MLP neurons of a small language model. Each row is named by its layer, matrix (up: input weights) and neuron, and shows model dimensions 170-340. Each number is 128 + 24 x the weight over its row's rms, rounded and kept within 0 to 255. Numbers have three digits each.
A block is one neuron, or neurons of one layer that tend to fire together. After each block is what it responds to, as a language model described it from the Wikipedia text at the highest values.

L5.up192:104133147132091127135107131132140110085156113152129153130102097139077120138099147153152101112153121086123145121136116129092123145135157118142104114159093139170150151090098099115129130108105153104153122084100104146127155106140159112120085165121132138107102091163136136083163180130072161111141104121114138134101140170120132114098141157149165148124119115111121122133137143122168154140145144099125095108119124122140114130127182135115129125139113161128111122102124173110117092072155141144130138104120134119135102161143
Responds to: Article "an" and an- fragments. The token an, either as the article after verbs or prepositions (is an, by an, reached an) or as a word start (an-atomy, an-them); also +/− and digits in sports-table cells.

L5.up526:129145083137116069140149121124131143145138095134115126118182110146087143112080103157148146085176153177126139135161112130107121111127102153099130109103088090152100122094128095154082132134156158087096138134123089141134155116179108160128141124164108102126115138134112114126126143094079132100122135111089131092106161110171132154146092108083104094121133159129131125111134166108135094129132119119106092152117156141096129136106088124144092104152106127075126128129131108134123173126094159118115087151169086093150128118127
Responds to: Split word fragments. Early fragments of oddly tokenized words (on-c-ogene, un-usual, in-cluding, 2-016) and lone spaces before a number or word.

L3.up732:172126109086087146174098135156136125131073194110175114131110095135090136116136110130082162161110140099108124137107141129123128068142122145133125137166120159155137147156116159169142113159135145102128133109089102146116127149143156140104150130107147161139105150086107154111138149075132158125120084152119114150137113097118115129085169165128171117115099102153105092132126153159152152140109057146118075146128140119121109108082115130124127136142147076110152119112149175110156160114107125119101144122149132063103131147141
L3.up1060:105114128118160151113098130126088124123122110127149142149132121095074124117101113135108143132113118097124160127147119162073091106051127147126162124117103152186126129157138126139120116096159117155138159077169077130127142116096129156095136123110134115107130096141111124164176118167079143115150124124122133087136136106166157149087187138106171089132135103109106081134139148125135126135105118152132130159108154114153131147117067118111129114144130109125159135156133151104130140079110144160147140173137128091174115147107
L3.up1872:112093163154129110132115141116147131126119151149177168103123139102119152160068179151159112129137102123112110097108066127103145172079120119123137151149124086182093132141133086148131095147142120093093154107140107133146118140164124100119139104158138110133121095142131135142103176115100176134105127148114091109066133146148113133082158086108133130141156080103112098152124113126127169160134116132164083147153135113100133111121107169143141141145091156139118159142129101140125092136146155104134143118136123099120085169125
L3.up1916:146165131118147151112137163120151107098117099138121121128120141133114144133111145137118165129143090148110092111116161136124124106133080139147163121138099152156168128120134100149144070082090153113137099141106104118116167133172147115145101093115073136098135113174129127149150170098108122130128096118104150104105152084158151118186135167154176160090099087133135153134129168130132166169120149125102140122149126087113111168135105085101129138148122134097148147139163117089139131106171112130095120136110121110087110132109
Responds to: Capitalized "In" openers. Capital "In" starting a sentence or paragraph (In later years, In Argentina) or a capitalized word (Interstate, Infectious, Initiative), plus other name-initial pieces.

L7.up264:113083149156140085144117133103131134124135121153112110129105126129117125143095141109097167140155135104063089159086141151146160134151148167175145147135120150106119130143124098154133086142177143141100190131126128104164122090126129134154172150147083079130117085124114120117092118138108123162113132113152114108109156139085151119109098125139116132108126083100096116097109136135174118159123129114098105154094171127103157118093111154100129150107126134138123119121113132167084163088128171161157093171090146102132069140136
L7.up274:118093096104170123148103122091138112130112141107158103135112084160136182145144160071092146130120089119110098130101142174121111156083125101115088100141175138100125162132171122105149111133128104141117104145138152137160154149123059113129110116131115122171143122170130135167140082104122098112104137110146184144114168140130118164125165118124144126158095138082115153136143127133153179153160155151113111131131135140098133149136115105136142122101124113149116132097090098099126166101136120138141133129112147128155115121161
L7.up416:056106133135150124181133144100115126102097157145171130104140139101112156157108122152127170112150129134127143137113133147128139146153145100143114171150115176108116145083136151177100131142172105113142105111104134143116145105133110121130137150139138152081138123126086137101141134145127163097129135089141173115097151149118122109119147125079174164125089135140106180108124117071119150118178129108126096124115169146121092172140144076127158127147147144129108128128168126131115128134103069122124127134142141114118108132119
L7.up555:114157117108183099144095144101165112151101106092115164143169112172127127151139107135121168119123119130101124139103106145092132100119094113149086153115113138154124153109118148108155164149141149125151118157195157119161125139171099109134103099145131115126139113160137103140132107127113161119082096139138143161115158117092143145134133136111090136170110125077130164138108105134171181132160136079175093164125101160137140136128133117171107168151126111142147132158138145137117117121129084137159110147147101068154125134135
L7.up563:117100107115117083119136141149162153150130126121095153107111120132130108138153147140129131120103142140164124124167129127193145157133120128149103122119165142121161140113157113095150120192149127175093119136104103133111140119100143079094106119087158163125088107171185108123108165134161121149127111176121146120160119161116104175148130120102149122125103100100166122169124132115117129137120162129126109145096082112128132113110139129085126155072147094151112118145144138175191153157146169130090127131151139128133142143133
L7.up845:154105107109115129099155127150119116107101103149130126106092136167091126164091163119122160142147136145122144129113117118118165060143111137117065120107170098102127149092110143123115126133128071133150130146125120106108131081118139136158122156084107092123146096133139135115134102128138137148139106151126143113114096145142141105145104176139142127109139075139173107144130126136131167117111094159106101133080170125110108088143175186098142148132072134118150175094117170083095111093153149159144115161130168137125138163106
L7.up913:109127111144130135083144103092183110133149143153110082137124130107128136142088169165167152111186150147129154166151105138150082121122107126127125171107118153134082130129132162167155084111095104104134205125155141118103122110081105151135161106137157195113111133157140158086149131108131122120106106099130110100079121138124127122135140109149120138167103126154080112127065141139121136166137127141121123130105141120107140126097122122099124109152131144123089135072117155127097124086085158158134106095117121125126114167175
L7.up1013:119135139093146118141134151126131159084116077131099102151083143138102150095109129172126149105091126143139105123112100154149161107120092105126108164128098154159111134132129128078120154167188167124144093150117121126129174146156115171118130134099122147145137140161138150115119120113128111132105131156132172158108129151140125114140127135174139142122111146149111124061103146079152109120139137137116104145152136135093161106099060101096122141098071143156141155155093143150121100131117135084192140123125103127117090171119
L7.up1240:142102136109127135159151115124129144137139174114081159145096140135162184121108093131136154145117120096100154095122106149112145114144139139094109128132147123086180135153127102109107123138153099137130144119140169101160125090124144126127097110112134131114183184129148132130106115114165106158137129105111090152134132149141119121137122139122139112137161156104120132146138179145126146123082139117095115178107111115111132150132116082130125118112129154131121094112109150113082148119125144164147107108116137155159090099157
L7.up1302:108081126089134091132110120115125172108102091135177117149144179116127132152144155149124131173101127126131154159105126166128084106154187131153140123147143120169147123120156142143116153160146124118098079148107177107158101122112099082154066162109105142093144094133116130127154163135132122081116158120144147143125113098088153138141123138154201122159126133122103119156161170143129106105119141091096134160128133156115127165075107096108156159158123124139109117127143148129114112104102138119174123112102140104119118142155
L7.up1380:148138161119081142097143146110097167120090124155135132117123128129175131097154168141169125113105159103148108091107120119116114104081162100142091135094139112105101088118129152116112111100156122160123130147140176115117123107115084140093163124158138100130119148089142187075131125122171068147126157112118125099135143140130121164087136175091144131141159112132090161168135151097148149112154122112122136087111129136121152145052117136131118143149109171165097145104115163167093114112164121125143135103141170106134088124119
L7.up1607:136112171185137097144131140151140158119154128149078118088106113119125158183118161164097134183150195128144129080120130151148141140107127087130116132133156119106077141074136125161120140112090118151161110132126114122114149176104123079077165143108138121149121152089150139147097142155102129119141147153124127135101119133154154126150127076094124110117128120132115135150147111142140086118115130135132132110141126149125160115116099130093142123167114153154120132088133159171134174125132130140103146101130114114143104170126
L7.up1654:114130140114134131136171111084158163124081136160148134126159130135127140123107137109140172105144128111132133115140113151111093126110144138160144162163163155103156103095129097110081116141142145101151129098160140153159155120104111085136133109139144143090126156082168097090175148169177109120175131135124161111099123125135162163106162132126095106131132125093151134171117121141129139149134126164154134144143158140107116134124165133118138136145132127091108169149145135147090164130114177168114167108122083147129097122084
L7.up1733:136141129095203137120088133136144101159164110125150100122131137096137166178138124153156133108126158100121099111113123160152095124112120145068082082069115125137125193155143128115146114167157137118107149134155140138123110154099132127120150133134099102127108094129139137156114131105125143137142116109150154108127182122133113149130111147102106137159093116100118142154142132127111092149154112078116140152125156122091151124092144127151132145159129180080134145094102102150158061121101162080126106140122114090127117109148
L7.up1875:140123085154123134159103148128106152112140161157132081142115153184144150154154100111104188164115142118122125148135114117141137148098130108142151153146135153125103143131119111114108156116138107136097120125159100156125128146147090118119163088153125141081137143103127125075070150132119143146125167103131126157066150107169129146125193084144176120130124099099083105099132135093115172106123158075124075111116159143115114118085129152092128102133104133126104154147137169150126136173119126124155084132123118137098088157107
L7.up2003:101134100110161100119141118128124143117125116138099104148150106153126091166132109136124131102095106111126172139143129117184098119139065127099115092092154095153130152124124138112094113113133144142154104114143107153140158137089127095104108153119141109163147121129128119112144111128092114140131173142140138126118109142149100130116155173092153160147144107162142130090121147130151132184102159129151138129153161102097133137118129144121149143123133118125119133141120098094143135123137113117129171116130112109160109085145
Responds to: Decimal digits in tables. Digits right after a decimal point in tabular numbers, e.g. climate tables (51.4, 42.8), vote shares, race times; sometimes a later word in a title.

L3.up804:138132142136104080129111118132106123145109175163123153106109131126120164174106128115096144106140161099138159130135114135144120107164149141140145131096090151131136190168098110135115116109112146115118166077124093127125116155116161115127082167145129096156133140137122120119117130093145129157140091159143136152117172176134129152149125129120106176144135121084102141148103116174152129167157144116131112148141141132126127140114176111106164153196138125096148117116079109159114141110088125139103111159126134095107085129105
L3.up1619:104160114098161148110119129116133097147148117129134123130109150114074119152085131144120161164153136079113146143119101103165128137156131149116114122155111173134096117125130133126142146154120119106153106116127129125112133170106120150100117143125131154104121155155191156113152158133186164109092151111128159149085094129111115118105131118165128164137119099119140091194153160157158141171138127142131142139159106115129131131120125171096166132142148158108146120126148117147133123125069163119116117152104119138114131134135
L3.up1719:100129123129140117116126145088114166170125104138103150087077126154141142167136130121115154159107132136138130120076099095102142105116149137129124112142118216134144120123144139117102096139148090082156169117129132100099095125152151104099083150121152103123136143116120168123116114147169165119124102122164175161083143112166137127121119171132147109124161159103104120172103179071138176155112146137144139119145129118115143111145169114146105150170133160151158079117119097124168154123107150139168164114118112094096112105175
L3.up1761:103098121172143098125108116125121181121124127144149102146123126130127154146121136173130134107120122148113111189130093144131125102171116105175135113107142171110138184138106135145133132106151167148096126113129119135140151117146126114174161154093156135146092157154098105093169164150153152134130088125143155169133142109126116143169112108085150158111120121115085088176106151143186117127169120125146102133118124100112147092152179156159133125106129120122139124127143142144106129121091180115181108153113110126152079141096
Responds to: Decimal point in statistics. The decimal point inside numbers in statistical tables and census prose, such as −28.6%, 90.8 turnout, 448.7 per sq mi.

L7.up148:116155137098132131165123158165114130088137100157124129091144118160148117154127135171140164110144138155123153075133108138110138136179122098151095120134141196111096149124112076131070157143133139099134115114135168116111123140112155148149157115129113113095162142144069130132080122128140161141167163097133134140133152086137095116137101138140152142080152122094151159107135178091074117158109111101128158091170131130124125132082083087112099155127161137147098128110145139119113125124098083113124127135123143093112120135131
L7.up357:119149144149148116122131125121099146116090083114125102114085164137121140123096143144132096092136146139103124073095121136145120138136115142074098141117108127142146138106130133084135111134132198085153118161106151120084098123175161174105097157089108114142148113176137119131075136135123142110074129174173112143124147125159104123124122134166138097103170093159127128144113154153075146151113098120145150121138148153117144142126119124079150143170109142137103134098125138066097160117132126157130137138123095103116146087090
L7.up380:113141136133133113140133129176094120103085074163156118115128115117125131116153163140112166108139139147111176080121106120145170110123105137143109148136161115123087153151124109117118108132107116112160102149091150153137099127143157152138113165132130125143092165143127177095096142123131159131114119157097140073111112138165147100117147110116072107073147131151119094124105162076131127175173119131113122135124144134075135123127108127135107161152095158146095112124121084094102100141128108092213122151117151074139112111114
L7.up412:095156161112163130111102145081142115158134155131144131095101114124141147123113107147131151092084111100147137104104118165149144109177096107111073131092084129079145131138108144147140162126118125126131132115080154152136074103135124132148148146065125113129104106166155159157154121104151140089127113143144206100129127129130151107137116118083103132143131104145140113128110117158140120154112120112145152125142113105130127167147161101083126129149104112068123160110117130089146134111128129141123124119117116143163145129105
L7.up449:123151155128128113155158135148126130133145126131122133156178136114104085139096108123162115103134128095145138133137137166134143138124135153145121127163143131121134144166174143119090163086083104081122119074159127165109121133106117090132142153136168143152132146131115111155123135134118160153132097084137155067138148081111126166102132171094140151162112147166134103175141136133151134160152101139137097161093150163109118157074171148114136104161151134117097133161120093108131114107117138131164171102142111128095086154121
L7.up486:113143117136149124132143109155154143130155091131134137175118139150103120134096139112116143108152119112118150123104145114087172169120114130123136128171126143156119162111130090118154095192142093063139128153150100162120135110171157151169131119150101140128130137138098130111103121090122129103126177165122145154084116100094131104155114151163130105113191075103125127128127159134059137171138131140123125137129105129159110114156106097139109143163109120113118099102160154099113092142143129134102099129142094131149128129120
L7.up553:118115142113177134189116137136152124139110146133143109168094107105101126110129132143086150108106106138138110137163137159130117139156118124132129148131136173109151115144101165155099076113128118103126092109118106119123104109143115190115155163123144101094138132124129140113152120151123168107075138094124123128128132095096146137098191121110166143119112126123101145132142176129092153110097131091069143093098113161089131122114126129112118107150129147147098159109110173125123120102159172129084114132131157164114120128141
L7.up574:121139118055124125135067176162164130159122163122130163133116154139065182123096114134068103119185140139136065123167104164142167145143143160127154132145140137153121106105154141088119156110136135119133131111144099134189119125116146148126129119097134122085102130203125174134150098114089151120093118138108144128135143097124181105123111130177132107162116091139122123136099148120136125096139117170134141187157124110114104141148148147184155176129128109115137139157130099172119152140139123137140112123116086126115088167153
L7.up580:134093090128168096128132135156114155142126138154085090084107131139147112115097121132109140113152127157140142093107117138143171134136093161154125107120149142117151132134115124107113133124134156094157128201132100148090143156124119163133161185091164111132155129187122123096130097119128106109146155145148129154125150065112138111155106194119114109115149115124142111148116171097148125162081117128089143157096139148105150107114158083139117122160132145127123130151138164094075115063119153122160140133136152110143120115120
L7.up604:116108122129157107111159142127141155122122139155154146101093131119134154162113154123118153079107188158137119154134139153105132129098157147144110140091111176119085179116154126156072114115109138083066143113128131123116081103138119131134135083088118105159104126127147126132133098102169141136119153131089164132125189128132129156136143136124098087119156070119120095150113162103165141136122158124082148106157112099127142131155142083144130117109097141107128102148151103125101145110152128093126117134137146159118106110139
L7.up1288:100134124154103197124164139138105154120134108149084097145124148083117122159090125135110124138108151154147112099140115168155149131132122149087140157134083137107116146100105128084106124182122110118154120107153076098110078131134172169062129162105126173162122123165108126122110102107097170156116179149139097139126144100134109102114119153118129132123128106102112114151146134132129139118146118088116163136100162124069156109105124136114156184106131115113097108089122083120145124113141134095109131113117133213176104119160
L7.up1395:069140147137107086152134192116069157142147104159146132120101152130131167097119130104127125081164141178159125104135121086114088117133110168114129097126106134127111128117101134119091103104120132057144136133082129121130153116130142133155162122099171091098136127149079147120144128134109134142078100137158097114132194092141128155156104146137115098144117124104141117164133127141182140129135120122104148163106163096128134157127145131078145153097090142115112111122121163099131159095149129132171088160134080141112130127102
L7.up1550:081125146119098149110099141160158157116149149158158116116127135111121139103109128111137149186135143121187137105128094142180161127144134096101143121132123134157141123113144127102146136134124101074131115157167143129157099150093091100104138148124134126109106129145090124100093139126066119121105169109124105069108121127121125117138135104125112126102145134141116131123086080095174149146118181147148142116119139129097133109145151152095128134155109144123146154117169134154107150156138076118140095162112112132123080106114
L7.up1755:127110143134142094133144139142092135140089109128118143103124140148097118159119143139165131063144137120115133103095144157090136106139105176140088084105135127128085124120146104123108131136134137132102136150129136157144095163108149177146117109089137101156131146205118091122119087086156114097116147158147137136099146103117135145138161146111163119083141123088161120134120136075127159153143087115075156094129138100112120171129174189126120141103117104119122166159141122125108138064146122162125103102094113154125129094125
L7.up1859:154144112150172150154135152159089127096143101112132134135124121170094147168140165092115114153203153158132126086121087119121128129148107129130091139136129168149120108130151098121091103135126119100152142116142144163107113129105140159113145135109128098102199104142129120132144114112125101127090123170127085087110107181099122098130136150158083181084149078110136136134115145117150123119153136143147121100141104073117140097128119135120126120106086151074173103164089123120120179118107107112121132144139171094136143105135
L7.up1998:119133110134175128127139154095114097157099146173116150116130129115128118141117158108117137149166158116121174104104083103129166134115128123119123135117139073144152111085142108089127143102092100122130092101139099147151099115129151146192117133130145112054167111111164129100154146152115092151121140102103123100096100139120201095099149157120116166125103105079119121161155150164160133148131110115126130168150092125098111122117175149118128109114087123122090137082109142109107132122187142130090079134112167117111145129118
Responds to: Articles after prepositions. Articles "an" or "the", often fused with a preceding preposition or verb, as in "in an", "of the", "as an", "with an", "after the"; also the word-start "an" of annexed or angle.

L5.up763:085132146111130109134132115144118126140073140136135105123107136098090177153119162117096169161179130127124091144084096129128124152104127112160111085149131134117115154074129156169116099115134136141101108124145133155135078136146113130144126129126103125111144117105161114114123137132115169073120138158129140160105123115160162134110152137100122119160190114139141176126138135132160182143133148134097100121097152157101142126106092142117083129136157132118159117102139155117093157162105159158163092110121109135108123101119
Responds to: Final piece of numbers. Final digit or word-piece that completes a multi-token number or word, such as decimals in climate tables (6.3), closing years (1879–1965), and foreign names (Gomilica).

L7.up13:096134111109133162146114129138090134088140134133174116165102140107131106131090122170101152128106146100156125102151131145143132102102115136113141148156099128123145124164152106114156137139093161154145121150144125141085099121126094126080071113140171077119150141112108113087148113093115153083154153113118144130105124159104154182117147154131138167151103133124080097099145118134171131108133118149153066097083181128125154161105089135133124146114115116113119178137155098099146150090142113180117130166150086138103119138179
L7.up70:135106157102160121098160146144154108124164150131110086111103120123172106108086123108121130071126158184120130153169145186114124127105117130136139160092152171143126172137130098126131093146145157111133148141146102131106134119109166118125125073102102161135127175133116134106142142133135109089146162154106127104128152101094161173148133113138134132162125118119129110119078109126144151141100138142113115092167161120137137103094154112134122133146126129107093137093137130168139162104150149131147114128138098116138106162173
L7.up92:117093125128135188095115132150149144105146099114155113122141112078071192126098137143118132081134147162085150147175129155101145168094117141130130152122078132118102082098112120111104065098092138159095142139091069146127123097133104123114138102125145126126097099117120119150131143110124161117176099157115098115147151130106169145126158147180147163151142109151131140111111149140146116113129124141097158103115125130136101166115146145155141152179147115126118129105112133141112151125109104099134129156074143128102149121141
L7.up149:101146146099145090103129113113135135107146111159130156166100148159122124123127102147105150183123124140121188125121134166136127083105107131129128145146120133116127170122108107135115112169158131116090148135130140130101119154144127133131153111125134156106126107171127153113134098110095151112134087159140172165161183158183149086142173144095148147128115116072119142132101105143154090105117131104125118111131117145093112136139145107161124173127093117142133116106132137125115116140159093113145109095125101106153094161129
L7.up451:161121119126130141134138134118162138088170132141132085113090110131144128107123120158118100136162164133114171133160117168119139111084107091113135115163123120168135133106139136116155104113149132116133118105113103172078163129174148114145130107142105135124057128094144159098112147154149101126098127141156137111121139172141130168108166136080156142116117143117119137095133105091131172118144178147101124121111158141114124114120168146117134168149120132107150129104111106147102171150127080075144144125153098126159101122150
L7.up639:097115102110132122135106121121194114141144139133098128145094144133141101115085109146142122177179131131119173169147152125166100101161152118188153137089120121117121121095095117135137123151083148106157096140108088125136127165181132091137141117103142161125076121131121117120131160120090133111090137163177110104101150120175143113184153127123124140099109093129088116123089100137126156103097105142100126153128103111100082114109135151102128155119145124125138147137143156114130142121133129096116174151130132112137116135110
L7.up660:135106135123156107135151124126118188117162113161149122115107127165122137109112089125104126137149125158112106100138140132134136113146137129122163140124112147146116094154132090125090097134130135146117167113120098154081121160156147158172113146099110157163105127140119145136153128141100131100178090152115137134158139151097119110144124172088129090137068105113080147171100135141093110126096100127107146101129157084118106177107125137111139127108141133136125147129123114176153160089096150110172157149107132121149103142138
L7.up739:133085113151155169093140114150161137155134126149110076126051157133098140127116096147107148090112133117143140118154112156172099160154152134153091164142089131103105142107106130130105104148127132134099113119117158136153142150127139121140121140075139109133129141101141124118181149093116132084142156128116141113131155152115106122131162133118140173144119139171107104127177150126154184126170124093100126122178133092103117140123100155144127145120084139154101118091129130130114107112125089140117108159151133105116139109131
L7.up1092:141111112147115104126089149109120128135130097125130099122115157131104133098125093129115138152155114182122137122126133136116099108116167122114127153148117089079159123138091115099094147096143132117105145141159078107148140102138118140091145132101120101109152110147108098107113141101108134092132052142077134132077189146145124188147123105109145137163133123069098093149135104078142132148168114101125111106154109087127096139111124108149170175105089112122129125139169137109138145122131130075137167173113121118145128129180
L7.up1209:092151144177134160139164134092133165149172126144119108112119098149180175126109101113112127093165144171103123159100166146155149123141150139112119161143065124093086130121127109091150100128098171149100094121128146139086155125118143115119121104109135084145077139121158116104188129111127098087102135151149164088129170092140120165158172153116109103119142127164123113099144124155126126142126135098123113096126139115131120126119125116139105147079097122152114148124093166119135134110133146118117140139148128142153105154171
L7.up1235:086140107107185119118155117124157115147137105106104129121119114116133123094119083102126099079132146113144126146115128151184131109096098136085131129105109146142150113149131106121099125138126109129134110139146091122104158174107118175108056118095110106165142144139154160136152097099157174123106145105109122144134166126101155155133122170150153171130140109123123128137137147074131167133126119114140123100121153086098124151132108112105092165138126136156121126142149124101132158125119137132116115144144142102146126095146
L7.up1487:099120108164179134122135124144135099153121128111122136138122123149148122108103125093121149110165150135092100129127139120149182113150143123146142140124129134155101123172089141083165133162141145116154139144161122107120168141172135159120168122094151130097149077146113166102091146089134146106121101136104107084182123105121167123125158099093109149142113088148101170122096143164112124110135114127085156158118116141087114115119092090152151155163155173158098160184118160095127149138157165158113106122103090121113114162095
L7.up1604:131086156151136172083141131171110139131136112111117097078122128152070154104073104117146149076166162107119121105177164160108130134129163170126133116149082150133128161086101105127127120126120124102160159160158082120101106108146135080128117150086095149119122103154114165129134126082141120086110096181083124117105147114132145111104156135147162106116155110141131132106114131137105130134134132176101111123107127113135082101158117105119153141147137104141135157112164124117109134108150156154118083148142094128133117172127
L7.up1745:146126122161178157144140110103129153134115101139149139156076168115085126140099116154104162171157119122105169160102132129137115100154128109128133154140099091101062155142078125093120118142115113128115101146144103177143130151136133165133155102108107126133111150161150088121100193157127109090169124116115116119115131114119197124189139169101163131069122129088106108125110101104122093135143089086114157118114118123117152121126141100146104124157125105139128137104134133110124142108106134144153051135136088106169115165142
L7.up1838:139093139152121131161146121144152120134086091104093094105127151101117095125125140207112168120162168174160160143098120174139150054141147131138111126143121118138120123119121148107134096141126118154109151127155123151115122134106153089146123153094121103117123142143118113116112146122112114110141102131119116109121151123091145110146164147098118144141132097123101142106146102168104115121093090116121161153133135127117100096084122155128101093149144105136134108122135131176116154116120084147114132109149068098108122153146
L7.up1981:103125125131136128110107162114112113143117105159140101150129159114163128155097160153113109160145126151151160180097147148123109132101082120146122182163103128139105150153138115096137118165120139100130143150152122116081089095152112133136131115108125132115083139112120185128171106103098154087143117148150134150124146153159143117147150160085147167160079160148094125125126123128135084077100096109102164099145152106103161149124139130136170168137098127104142117125126182122159095114155095167137129164076148120115111136167
Responds to: Word-initial fragment after prefix. Short word-start fragments just after a prefix, quote mark or hyphen, mid-word, as in under-w(orld), over-r(un), un-int(elligible), "H(ere).